{
  "norm_place": "peri",
  "norm_eps": 1e-05,
  "init_std_up": 0.0352,
  "warmup_steps": 200
}
MLP neurons of a small language model. Each row is named by its layer, matrix (gate and up: input weights; down: output weights) and neuron, and shows model dimensions 144-271. Each number is 200 + 40 x the weight over its row's rms, rounded and kept within 0 to 999. A neuron's up and down rows have the sign that makes its largest values positive.
After each neuron's rows, "raises" lists the tokens whose logits its output raises most directly, leaving later layers aside; "fires on" lists the tokens most often at its 100 highest values on Wikipedia text that the model never trained on.

L10.gate518,157,222,241,147,190,151,223,226,219,106,119,170,161,206,198,287,170,219,217,211,220,154,237,184,215,186,199,224,136,223,322,201,203,200,203,127,254,183,204,254,170,86,199,162,226,203,198,241,247,177,212,236,212,194,145,191,163,154,313,219,232,183,232,224,124,150,186,251,252,249,114,191,202,218,176,140,167,194,170,158,243,212,223,232,132,249,194,173,168,202,196,126,168,217,285,251,246,221,248,213,206,185,187,179,138,178,233,214,149,183,230,212,156,216,223,242,183,245,223,202,183,184,209,151,168,189,146,228
L10.up518,254,196,162,130,255,203,183,225,159,143,160,257,191,137,222,265,182,211,200,289,196,152,202,121,236,215,209,185,222,239,247,206,199,256,241,136,244,193,232,259,269,102,141,218,155,147,201,187,257,205,215,225,216,136,160,145,155,230,205,142,227,183,279,199,227,171,205,284,221,174,205,200,192,197,242,168,181,250,174,213,171,229,163,198,238,303,197,203,225,165,174,169,192,276,218,205,214,179,157,135,259,191,212,252,207,209,271,247,167,219,136,225,188,250,245,199,271,154,184,229,239,186,156,147,229,138,195,275
L10.down518,179,210,95,79,210,183,202,135,252,167,194,191,224,123,200,245,221,230,194,173,271,198,232,210,235,215,196,153,202,263,122,249,217,175,259,223,93,147,142,195,254,293,291,173,243,206,164,239,167,150,202,190,219,271,196,246,241,197,278,252,155,192,183,222,285,243,167,222,133,141,217,191,153,169,231,253,192,179,231,252,156,217,191,258,202,224,191,166,203,263,151,231,176,192,171,243,236,257,211,144,199,220,261,257,201,190,242,231,188,212,169,212,186,199,166,160,207,196,141,181,227,189,177,206,226,120,197,135
raises: " are", " were", " vary", " describe", " belong"
fires on: "s"

L7.gate847,210,142,197,207,224,203,243,232,220,178,261,195,236,200,246,203,253,191,252,166,216,160,212,205,233,148,224,166,180,213,342,255,144,232,177,231,304,190,248,225,127,79,168,240,180,167,193,293,228,190,129,223,218,179,210,148,202,215,189,245,198,198,134,239,151,176,187,217,303,225,227,204,173,174,216,188,232,190,244,184,217,231,239,159,214,247,231,264,261,215,162,186,212,251,217,174,198,220,207,152,224,226,127,184,227,216,144,212,216,194,174,195,176,182,196,190,197,192,181,227,180,155,172,252,148,181,205,176
L7.up847,205,173,198,254,107,200,205,219,166,203,175,185,125,194,221,200,210,229,205,251,236,267,250,153,241,145,177,95,166,176,235,234,235,242,204,218,197,217,149,181,200,230,157,313,168,182,156,178,255,265,244,142,233,146,212,231,191,135,178,242,183,253,253,176,244,150,131,182,205,149,160,196,200,231,176,164,243,238,137,221,213,178,162,145,205,195,242,189,227,181,272,242,111,183,183,151,240,240,266,193,166,218,174,197,161,149,151,202,193,162,225,210,170,179,263,159,211,235,190,201,197,166,156,207,201,177,271,261
L7.down847,94,173,179,190,163,190,253,250,149,300,211,164,142,213,211,194,153,233,229,227,241,210,242,205,226,167,265,130,141,182,193,253,155,199,238,218,217,156,261,222,157,201,181,205,242,165,242,181,148,185,203,150,228,103,233,310,267,233,121,260,237,166,124,249,226,167,162,218,222,159,171,106,210,195,151,203,156,106,199,159,207,236,175,167,240,217,154,246,232,161,190,245,113,151,264,231,227,265,225,270,181,215,193,187,150,238,140,253,207,182,217,196,159,229,259,184,143,226,189,174,175,178,212,172,143,205,221,189
raises: " well", " opposed", "sum", " far", " elsewhere"
fires on: " as", " As"

L4.gate381,154,200,230,180,196,159,153,234,173,171,168,171,189,208,198,246,156,194,187,196,189,205,234,222,185,186,235,191,225,220,189,192,171,176,238,207,263,199,185,210,184,134,233,272,145,199,272,181,155,150,115,204,215,244,197,199,193,157,265,218,215,149,176,210,258,221,84,234,224,215,238,165,177,238,211,241,254,217,248,214,294,178,198,200,125,254,217,173,213,224,197,227,219,192,222,224,241,263,203,238,197,182,154,179,216,305,187,219,136,144,189,250,176,223,211,209,169,281,204,242,179,183,250,199,236,197,232,248
L4.up381,149,220,190,134,203,194,231,174,164,235,223,177,233,137,144,259,176,154,187,195,206,221,200,187,158,243,210,248,182,193,232,186,202,177,201,131,155,261,184,171,132,209,161,222,168,287,193,140,188,219,136,211,153,231,227,227,165,202,219,217,244,173,188,171,266,189,159,240,257,212,163,224,152,198,187,173,221,220,205,179,213,138,201,141,135,242,148,190,113,233,218,211,140,227,248,223,179,212,197,150,200,188,153,139,215,269,138,286,194,78,171,226,196,246,213,261,203,211,212,222,196,193,204,197,213,155,210,190
L4.down381,260,187,188,156,190,231,178,186,281,259,159,237,320,207,229,288,211,217,255,166,283,200,203,217,270,143,190,198,159,197,233,186,135,255,283,234,194,219,201,166,174,228,196,140,232,225,156,194,278,197,162,221,242,265,248,179,212,159,199,175,166,188,304,205,207,157,204,178,81,210,171,242,188,127,209,178,191,202,170,249,152,255,179,273,261,200,205,257,291,122,215,161,155,234,186,121,204,256,237,212,174,268,170,191,229,161,248,192,201,266,208,195,195,212,208,187,214,178,227,261,243,126,104,212,184,233,244,240
raises: " were", " have", " use", "wer", " take"
fires on: " can", "s", " Can", " has", " takes"

L12.gate58,161,201,166,81,212,160,283,169,191,237,131,250,242,165,162,231,249,134,178,196,212,227,152,179,219,259,153,218,208,168,192,142,178,197,183,119,188,286,239,196,195,218,185,173,141,177,264,177,197,250,157,272,247,189,201,224,140,143,211,163,165,218,248,169,185,175,209,202,156,159,182,161,183,183,164,212,246,181,276,143,166,231,194,196,221,120,247,189,198,207,89,215,205,194,210,152,117,275,179,166,259,191,205,124,167,242,203,143,213,183,218,228,137,237,189,183,143,155,185,227,115,230,96,203,188,191,126,237
L12.up58,215,208,118,172,294,269,240,222,208,184,180,197,216,305,113,207,228,157,226,239,189,126,221,198,172,224,162,202,217,148,235,167,180,222,206,159,201,231,170,267,177,131,138,232,198,253,231,177,138,225,213,226,221,164,257,223,224,171,259,271,212,165,161,240,162,141,301,198,260,191,179,221,207,220,191,216,223,211,179,185,203,202,222,196,172,188,239,220,144,191,155,198,187,133,254,223,112,259,179,206,188,305,178,181,175,211,177,206,203,186,280,186,215,170,192,183,155,187,221,152,143,219,127,224,247,140,207,153
L12.down58,248,191,245,211,159,179,238,197,254,180,206,169,275,196,187,234,185,228,164,207,107,176,108,161,180,169,203,194,233,205,260,234,166,138,226,203,242,243,182,199,246,208,213,136,149,206,245,226,239,207,238,200,164,140,222,216,184,231,171,205,202,252,182,240,258,139,181,197,184,124,172,250,250,166,264,205,205,210,289,119,258,211,218,202,279,125,212,292,127,172,160,219,206,185,152,152,154,241,209,176,213,137,192,246,137,184,180,174,270,173,234,248,225,233,219,220,194,192,159,233,235,130,199,202,167,206,119,161
raises: "|", "|---|---|---|", "|---|---|", "Return", "Electoral"
fires on: "\n"

L10.gate16,151,211,205,247,175,172,154,222,269,206,195,153,177,254,210,188,149,223,181,272,155,209,227,200,164,218,189,244,142,273,144,233,186,170,208,219,200,230,192,160,187,242,247,189,134,148,160,178,180,164,204,193,123,143,268,119,255,190,259,221,200,262,158,244,207,271,163,165,167,162,257,192,171,236,198,193,218,211,210,185,178,194,219,251,177,143,177,162,133,183,165,188,202,185,202,123,180,165,194,303,284,199,213,244,144,241,229,164,119,190,185,196,187,182,132,239,193,191,148,143,176,134,222,175,192,229,268,155
L10.up16,264,157,209,225,200,300,190,220,195,158,191,175,186,267,186,235,250,249,135,156,171,233,207,233,275,144,209,280,125,166,236,197,192,177,274,188,191,205,218,218,150,236,230,148,195,224,179,186,238,224,179,204,163,162,195,196,272,217,176,233,119,197,226,174,164,222,237,166,207,152,165,148,265,220,208,231,167,204,228,161,229,279,172,227,169,208,202,183,206,256,183,245,257,252,176,98,140,216,232,208,278,223,222,215,255,165,224,191,147,204,184,142,195,276,226,242,209,207,240,211,252,208,223,214,150,254,197,183
L10.down16,195,215,207,227,204,190,211,198,298,182,204,195,164,228,159,240,258,236,220,199,206,215,170,238,175,146,213,218,226,222,222,255,254,191,155,216,209,209,187,257,224,247,205,199,168,183,182,156,239,198,177,119,210,156,192,224,181,75,196,244,240,183,195,245,251,144,175,252,233,175,209,185,238,202,154,204,226,229,231,146,153,120,240,211,181,179,202,185,213,194,165,140,254,183,211,205,228,195,130,209,192,212,113,179,199,237,164,181,206,197,217,181,206,261,219,125,223,260,251,252,207,220,260,245,208,129,176,193
raises: " they", " he", " she", "by", "as"
fires on: " where", " how", " which", " what", " if"

L7.gate879,173,209,188,188,167,221,234,210,180,183,188,152,224,261,195,211,259,267,168,125,191,177,191,235,258,227,209,192,148,192,170,186,187,222,244,213,193,236,135,215,210,251,180,131,180,243,198,138,230,196,150,175,186,238,200,239,231,199,104,222,243,121,219,164,161,214,201,189,195,194,205,197,160,232,233,241,312,167,147,265,206,202,232,192,219,214,193,171,248,164,172,156,139,161,217,171,162,261,226,272,266,191,185,224,184,187,190,186,228,170,199,185,194,292,146,205,181,141,185,182,147,203,247,175,231,223,240,182
L7.up879,242,231,142,270,244,247,217,259,231,169,171,228,239,171,155,250,182,239,204,129,175,207,235,175,249,263,278,212,123,194,182,249,226,174,214,179,203,271,215,232,155,219,233,216,220,154,96,230,257,241,215,200,154,232,219,252,173,261,184,180,265,210,255,172,230,191,164,208,211,264,264,223,193,172,264,157,199,190,146,214,212,142,220,206,211,178,179,168,187,245,151,75,159,177,275,173,191,217,127,169,266,181,175,203,223,229,206,218,141,220,236,212,230,219,158,174,257,150,186,244,154,253,163,203,264,309,154,277
L7.down879,82,210,224,209,161,184,223,205,237,164,205,213,200,186,135,262,212,223,186,173,218,154,208,223,267,200,198,282,203,145,158,147,155,266,229,233,204,189,245,214,244,225,249,128,191,215,189,196,226,188,187,49,229,204,253,177,219,162,195,248,151,182,191,229,228,265,248,154,123,128,205,223,169,222,180,167,191,205,235,249,214,196,229,214,289,174,205,195,263,218,238,255,177,182,216,271,201,227,142,279,211,202,216,170,295,227,146,159,188,207,141,221,210,239,159,181,190,133,143,172,157,226,245,237,211,186,195,186
raises: " \"", ":", " “", " follows", " it"
fires on: " that", ":", " said", " as", ",", " wrote"

L10.gate774,151,152,240,217,223,181,120,229,161,158,135,213,214,208,152,210,211,178,191,281,189,306,224,208,203,184,237,265,168,173,229,215,276,275,237,218,256,249,203,209,189,217,172,201,230,144,239,202,184,149,248,219,260,210,142,270,226,244,207,196,291,193,220,234,174,230,234,272,258,188,173,155,311,263,176,250,159,248,185,146,165,241,160,148,144,231,233,276,165,183,248,244,155,132,245,208,208,242,221,168,157,195,193,206,247,179,166,182,164,185,173,242,215,231,194,258,253,200,187,223,213,217,110,207,212,204,169,200
L10.up774,134,99,268,162,250,240,190,264,168,163,221,242,170,253,149,256,197,196,133,213,217,221,170,154,250,229,238,205,120,142,162,238,223,216,201,226,197,193,193,215,206,211,184,247,189,187,230,178,171,115,215,237,248,189,211,169,184,191,248,242,250,212,257,241,237,253,184,103,176,153,165,129,242,212,198,213,198,188,145,204,245,187,222,194,118,233,246,229,193,240,203,266,188,269,190,257,255,147,188,136,162,207,187,112,240,189,269,261,215,180,144,185,207,204,167,209,195,142,226,180,248,220,184,217,145,264,211,234
L10.down774,206,177,140,135,145,192,241,170,194,141,198,215,245,168,160,209,173,127,188,321,259,292,212,123,239,157,219,231,193,179,177,195,153,195,142,229,191,208,169,193,202,221,244,195,200,127,178,245,245,148,149,187,151,159,211,203,182,202,246,227,197,159,201,158,202,201,196,154,169,187,187,196,180,230,157,179,137,180,231,168,224,213,204,126,220,203,150,224,205,245,175,200,161,196,230,174,182,258,196,173,182,130,173,272,245,202,147,229,172,231,262,211,228,147,274,187,204,226,189,194,248,195,230,223,168,219,268,232
raises: "-", "tive", " based", " Based", "ung"
fires on: "\n", "the"

L7.gate684,127,157,235,196,157,180,180,275,203,241,235,163,144,258,211,139,255,178,204,147,240,230,179,190,209,205,255,194,147,183,210,186,201,258,160,186,239,143,224,146,163,231,177,281,136,229,280,125,243,147,203,186,228,154,232,188,264,187,211,224,176,183,207,258,151,296,238,238,149,122,191,195,179,154,164,271,244,182,196,238,174,129,195,230,199,268,270,153,220,191,265,171,162,188,153,278,159,221,187,277,185,202,177,213,201,163,167,237,193,169,181,164,203,235,172,205,204,234,239,212,129,132,192,191,259,156,182,225
L7.up684,249,298,268,176,226,237,247,194,177,140,164,209,198,185,175,259,236,218,186,171,146,201,200,244,197,216,190,172,240,174,177,233,207,215,191,237,207,224,211,222,134,202,113,250,213,138,179,213,226,233,177,109,213,264,192,166,264,202,197,193,276,228,157,192,231,208,213,172,236,208,149,204,218,186,266,124,182,206,154,181,174,217,236,231,191,142,197,198,163,178,125,177,151,234,237,118,191,182,304,170,174,182,172,184,220,186,205,189,167,193,183,194,220,228,207,224,238,220,190,197,187,156,258,153,187,276,189,283
L7.down684,156,191,173,179,170,174,182,271,224,221,193,144,190,272,211,100,217,172,184,186,240,142,178,170,186,163,218,189,132,156,248,243,126,224,187,183,194,185,204,146,229,240,169,154,174,153,228,182,186,201,219,136,238,147,209,232,197,77,197,219,203,205,195,276,178,294,218,198,191,144,218,250,150,150,199,173,237,203,185,207,159,173,179,229,160,141,295,187,160,138,221,188,253,241,247,205,195,199,144,256,290,134,130,150,265,230,155,226,192,247,213,229,179,184,217,179,161,189,167,194,183,212,189,192,250,117,175,206
raises: " there", " it", " they", " he", " we"
fires on: ","

L12.gate206,212,123,206,256,163,221,173,267,179,140,176,189,236,187,119,248,165,222,137,293,154,283,209,195,279,155,212,206,83,199,191,227,229,187,232,214,198,265,127,218,196,219,289,179,126,152,167,180,207,244,195,241,227,181,135,167,162,229,275,197,274,230,202,159,162,229,195,177,221,153,265,183,257,265,161,266,151,246,210,183,227,206,204,97,203,229,187,185,183,218,185,207,203,191,224,227,174,217,271,191,112,215,115,127,252,125,174,275,208,221,219,220,194,184,186,202,239,294,195,240,157,257,208,196,134,177,196,263
L12.up206,217,157,237,158,263,237,210,196,158,211,224,200,163,206,143,175,195,250,226,208,233,172,246,208,192,231,205,204,165,220,119,238,173,209,255,141,156,259,155,227,256,198,200,237,267,219,164,212,164,197,191,118,148,183,185,178,212,125,205,210,171,195,248,167,198,196,226,258,193,183,205,204,162,164,181,223,174,214,201,234,218,218,224,171,202,207,217,264,152,185,224,250,208,251,222,186,213,190,247,164,158,206,218,142,203,160,178,247,179,175,238,203,192,153,153,175,229,191,142,129,203,172,294,152,168,241,216,173
L12.down206,224,150,173,253,191,232,139,194,171,182,169,182,203,213,141,219,193,123,175,187,194,240,183,258,222,194,234,270,205,203,147,184,181,134,150,229,166,268,155,214,166,283,253,227,208,174,254,120,221,153,258,255,207,216,167,218,212,207,228,178,267,179,192,201,169,212,283,187,198,186,202,210,217,211,152,186,159,207,177,186,231,222,135,160,116,195,197,203,256,206,220,216,175,191,275,257,158,169,165,165,193,225,169,182,188,174,214,190,186,240,234,175,206,183,285,223,231,180,259,223,142,259,188,210,119,142,250,200
raises: "-", "1.", " ", "====", "7."
fires on: "\n"

L12.gate595,178,154,178,136,205,209,193,185,209,213,263,234,156,241,179,154,206,214,100,236,143,162,209,265,166,168,294,299,99,205,153,170,246,168,176,169,261,145,197,175,202,219,171,191,268,188,234,180,140,182,228,249,148,196,110,188,165,258,193,156,246,256,267,257,196,207,191,208,159,197,200,152,148,189,129,234,189,193,160,225,183,216,198,164,207,190,142,178,214,216,209,189,255,157,164,191,193,208,230,233,135,197,127,203,202,215,257,162,217,182,250,174,266,241,162,269,232,152,178,187,166,219,252,156,142,185,251,173
L12.up595,130,118,170,256,262,202,174,156,174,225,203,232,253,196,176,180,167,217,209,240,160,249,130,290,205,160,258,204,228,142,198,226,214,303,155,147,234,221,194,193,252,178,133,193,267,227,257,297,186,182,224,239,151,174,96,220,133,229,189,166,203,182,247,226,150,190,186,205,229,183,244,202,258,135,199,274,257,190,126,246,178,212,226,216,229,207,199,158,172,133,262,206,165,195,138,147,166,272,244,172,252,182,209,252,163,199,207,217,210,229,176,169,210,233,216,193,231,204,184,210,255,155,259,231,163,197,177,220
L12.down595,137,209,176,97,282,208,192,175,158,232,202,202,173,267,221,178,133,253,160,163,211,224,174,299,134,215,246,144,287,184,166,179,267,239,182,190,209,238,214,246,295,190,123,201,165,192,259,275,118,211,214,169,169,233,197,196,163,185,178,254,257,198,200,243,235,246,144,211,215,188,192,207,209,121,264,181,159,250,126,207,235,157,152,234,238,148,199,122,182,134,202,144,113,240,209,210,208,259,242,212,206,191,241,185,157,204,225,228,156,279,184,199,207,227,258,195,172,178,199,196,210,182,177,183,153,277,209,201
raises: " 23", " 30", " 25", " 16", " 21"
fires on: "AR", "LT", "OV", "S", "Y", "TL"

L3.gate524,251,247,202,247,242,210,244,210,200,239,210,162,164,212,160,178,221,194,209,174,197,212,178,189,213,231,197,193,226,169,122,167,242,187,130,229,202,136,204,161,200,266,124,213,141,213,280,129,181,181,164,153,200,179,194,170,203,132,156,213,168,182,150,227,118,247,278,304,163,149,173,211,181,204,145,221,228,241,207,185,158,162,192,179,197,252,230,187,226,157,250,163,218,219,222,283,250,192,126,178,191,197,254,237,135,277,164,217,186,215,195,138,195,178,144,137,156,196,238,175,171,148,120,211,261,175,199,225
L3.up524,235,277,285,270,260,173,179,192,140,156,190,173,194,212,207,216,221,173,240,229,211,219,161,188,221,237,264,237,266,239,159,162,197,205,187,209,213,112,232,190,212,215,113,278,151,193,264,154,169,254,292,82,250,289,190,264,173,180,283,218,198,166,298,241,193,222,219,227,202,208,227,178,195,142,217,164,187,217,286,240,162,233,224,124,168,243,251,265,211,198,269,216,190,201,184,176,242,149,195,161,108,208,138,221,175,156,156,234,209,180,218,177,242,212,189,211,162,217,192,236,180,169,139,153,131,252,196,273
L3.down524,194,174,216,145,146,186,157,200,169,179,191,141,137,180,204,192,240,198,170,142,220,208,191,211,213,236,217,216,110,169,205,192,225,191,201,220,209,187,229,255,179,270,219,149,193,202,155,174,179,103,213,175,214,207,172,212,172,146,152,175,293,156,178,220,251,243,207,241,209,134,218,310,201,225,164,139,187,202,194,178,189,149,193,188,219,137,231,193,119,167,193,248,217,234,186,203,203,242,132,203,265,143,173,134,204,178,221,138,139,191,184,231,148,185,175,228,213,131,236,215,259,178,220,236,286,157,140,195
raises: " there", " she", " he", " There", " it"
fires on: ",", " the"

L12.gate876,142,254,172,128,234,203,210,200,252,186,197,230,134,175,219,158,209,266,230,198,158,230,229,167,159,181,253,141,203,221,237,214,198,172,252,257,165,202,274,225,249,191,208,202,284,189,186,230,249,166,218,223,171,178,196,197,251,163,248,208,212,256,257,252,175,247,239,178,187,183,166,206,258,175,154,196,172,225,135,218,284,190,219,192,236,157,230,263,218,245,186,187,238,231,259,202,166,218,211,183,170,143,132,133,150,219,207,263,212,170,177,188,200,190,175,214,234,171,223,143,172,266,169,213,147,270,249,241
L12.up876,187,247,189,160,264,241,218,188,213,142,198,230,241,223,168,172,224,259,187,204,196,249,239,154,178,239,253,237,198,145,171,166,193,135,142,203,170,239,151,175,207,207,208,183,164,112,262,244,214,176,182,164,250,245,113,177,186,167,247,120,132,279,164,213,166,214,157,196,213,179,202,185,197,245,129,241,191,136,143,250,217,221,230,196,183,222,283,227,231,193,174,269,238,193,197,210,232,245,170,213,166,166,231,242,175,198,243,147,181,224,78,180,171,212,220,213,208,89,192,146,198,216,191,206,157,269,200,175
L12.down876,205,147,181,17,241,192,177,190,162,267,193,166,187,233,155,211,160,199,194,195,202,246,189,238,191,190,144,239,200,226,228,162,192,213,222,220,154,192,255,190,243,184,180,237,106,269,231,240,187,244,231,284,212,181,180,253,123,213,184,170,204,226,157,225,258,191,238,218,227,118,139,178,209,191,249,229,201,227,213,161,202,208,157,200,196,240,223,262,182,223,242,188,120,186,226,204,200,197,221,201,157,241,212,203,237,160,186,189,322,252,193,210,164,198,172,211,167,209,213,187,151,115,211,241,236,189,183,162
raises: "|", "-", "Time", "Note", "Ma"
fires on: "\n"

L10.gate158,164,234,247,146,164,183,207,229,205,209,172,172,163,176,220,244,211,239,141,226,184,155,194,177,261,275,206,257,137,239,210,245,189,211,242,235,185,172,245,190,261,221,277,119,211,234,187,151,261,156,217,218,241,178,178,214,219,243,230,199,143,220,216,243,184,227,205,260,155,121,255,248,227,246,146,201,205,172,212,179,174,213,182,183,170,139,210,225,217,186,204,242,163,222,188,184,177,174,253,261,167,138,273,144,196,166,267,164,179,288,217,207,173,296,257,278,158,211,240,252,216,265,188,191,199,213,205,239
L10.up158,194,259,229,184,141,250,252,204,169,197,178,195,174,222,169,199,188,134,178,135,194,176,126,232,221,280,211,222,167,243,189,229,221,216,153,205,209,197,165,204,222,232,224,195,233,189,220,221,201,283,208,208,181,227,224,184,215,227,217,176,164,226,201,155,271,245,146,169,129,126,227,148,227,167,141,145,207,214,179,117,158,128,256,238,120,267,204,236,223,200,112,193,161,140,206,232,284,226,189,206,235,235,246,220,175,149,233,130,202,262,233,170,184,253,173,215,191,236,254,231,162,180,201,277,192,159,178,235
L10.down158,161,209,171,206,261,165,153,206,196,192,222,206,194,209,197,254,168,228,119,172,152,217,243,273,222,211,177,204,210,201,211,203,247,197,185,206,204,147,207,145,235,259,202,192,189,202,118,242,205,185,274,204,274,198,222,200,155,164,107,269,161,183,197,191,259,198,161,212,114,203,159,236,202,243,216,321,151,196,229,236,218,117,163,159,131,156,208,152,168,237,269,239,194,246,181,159,285,229,175,213,167,179,176,191,179,257,214,216,191,247,222,254,140,175,225,258,254,224,159,228,247,253,237,193,199,123,247,165
raises: " approximately", " 13,", " 33", " 12,", " 54"
fires on: " |", " were", ":", " of"

L5.gate270,168,176,209,131,233,217,199,216,206,196,221,231,327,310,213,250,212,209,180,129,263,293,206,259,268,157,134,198,234,176,190,161,229,200,213,155,249,212,158,257,153,145,169,221,214,210,219,251,203,211,166,187,202,212,198,172,175,139,187,211,259,247,263,199,236,191,275,164,194,226,285,183,256,209,181,208,233,184,181,193,152,252,212,199,223,238,185,231,169,156,208,220,160,202,149,120,219,209,242,208,221,258,153,216,98,196,236,177,150,219,184,199,213,123,177,158,213,235,213,161,180,133,182,216,191,268,186,218
L5.up270,173,179,189,223,242,209,183,202,181,145,183,188,193,189,198,239,169,126,128,180,263,255,198,280,199,203,294,191,147,148,90,235,230,215,249,198,161,234,189,239,202,222,218,201,201,119,195,256,193,231,234,236,196,161,309,195,206,147,233,132,280,193,175,110,151,166,204,137,204,260,180,201,236,132,205,152,248,179,240,198,140,183,238,244,183,218,139,212,172,236,232,173,164,193,156,241,230,180,162,165,253,236,170,96,171,236,165,256,227,163,180,209,233,148,174,186,206,144,266,283,198,220,209,253,212,152,156,77
L5.down270,226,200,235,145,212,211,92,235,225,166,133,206,206,215,205,164,180,182,170,210,231,228,155,156,217,189,181,265,135,253,221,199,177,246,165,157,246,235,214,172,199,193,136,185,182,212,231,130,185,94,156,268,166,146,146,167,248,74,209,174,129,239,198,193,222,173,135,250,179,230,243,309,237,251,235,186,169,148,254,164,190,221,155,227,217,254,160,240,202,130,160,221,196,184,226,149,224,236,190,238,210,221,214,242,262,221,254,182,147,265,171,161,252,164,196,241,213,200,169,155,215,149,204,212,148,296,219,197
raises: " let", " go", " take", " continue", " turn"
fires on: " to", " not", " should", " would"

L7.gate984,171,268,213,182,224,205,258,192,219,214,189,181,259,196,170,207,215,199,201,271,126,240,184,175,230,200,198,241,195,171,154,131,248,215,175,247,151,194,176,228,114,238,246,276,141,166,240,161,255,106,171,220,138,198,183,157,228,224,157,234,225,227,97,177,195,153,176,179,203,243,277,178,135,163,187,143,151,222,169,195,209,216,213,192,190,145,232,298,226,201,187,152,241,206,233,195,230,138,170,200,190,167,165,212,236,169,208,170,68,159,202,213,286,203,176,237,201,276,184,141,193,147,237,212,142,192,159,218
L7.up984,212,188,248,217,190,212,238,126,140,163,244,201,249,263,130,216,165,160,120,170,232,241,129,166,146,204,231,144,316,243,175,135,229,112,207,254,223,214,160,153,210,98,199,270,180,254,195,196,152,180,164,186,208,176,206,86,171,261,225,292,208,188,144,207,188,185,170,225,220,316,228,253,99,153,273,214,165,201,161,184,235,122,258,173,216,195,196,214,246,213,262,223,270,211,223,202,193,202,213,209,240,189,289,154,227,193,161,193,138,186,234,110,227,144,221,226,160,197,166,201,224,132,235,210,170,228,224,254
L7.down984,208,176,212,143,188,213,132,217,160,165,212,154,267,232,216,168,191,214,311,124,227,246,204,186,149,255,168,226,186,228,184,206,254,207,250,203,234,168,211,162,213,168,143,242,251,246,235,167,183,244,250,148,115,217,138,181,140,219,116,253,243,195,187,214,245,255,169,181,206,136,213,151,162,137,172,175,229,217,152,220,264,194,197,173,213,205,172,211,357,222,246,189,264,212,197,261,202,205,181,214,201,273,198,162,172,154,214,155,171,154,167,200,224,215,198,199,239,222,162,205,249,194,210,225,195,157,240,164
raises: "7", "5", "4", "1", "8"
fires on: ",", " 7,", " 4,", " 5,", " 8,", "56"

L10.gate994,212,278,273,136,182,207,210,244,238,205,246,96,242,201,125,216,149,208,294,208,263,240,216,222,154,259,184,200,164,175,143,178,222,237,176,267,296,127,154,155,182,202,266,163,186,82,215,209,183,135,198,221,180,255,206,167,219,175,188,250,236,257,237,159,238,218,150,223,177,244,235,209,157,227,196,105,214,250,229,159,174,249,157,198,156,197,173,174,289,140,236,192,223,161,201,235,282,197,205,240,209,145,231,154,151,202,189,131,179,178,268,268,143,130,205,209,177,222,258,259,162,256,221,166,254,205,217,216
L10.up994,157,204,216,151,272,247,225,245,198,161,180,174,174,174,182,233,171,195,195,193,185,287,218,230,92,200,223,190,241,144,177,228,256,152,200,160,213,156,212,234,229,214,188,254,147,230,143,127,172,215,206,192,242,220,181,250,166,234,211,204,181,137,205,195,262,227,207,217,207,159,233,112,224,181,215,180,130,222,251,164,109,147,177,215,193,174,142,241,185,208,210,182,188,179,170,193,186,131,203,121,157,226,215,213,204,181,245,184,212,235,193,110,197,119,224,195,233,235,207,203,230,164,214,193,173,140,159,152
L10.down994,219,232,240,73,251,268,216,189,195,324,224,132,227,241,229,180,220,259,238,175,197,215,209,186,133,221,189,165,112,159,117,169,171,184,165,219,261,183,192,175,167,225,280,244,192,196,226,180,175,144,161,174,161,255,202,113,204,263,160,280,179,168,188,231,215,248,201,222,261,185,230,262,141,218,209,187,186,234,226,222,199,236,193,203,157,174,170,213,222,276,165,197,236,213,213,167,171,236,256,238,162,146,221,222,243,187,211,171,168,196,112,167,182,242,181,189,189,243,263,261,216,212,158,224,193,215,182,215
raises: "400", "350", "700", "296", "270"
fires on: ",", ".", " 7,", " ", " 5,", " 8,"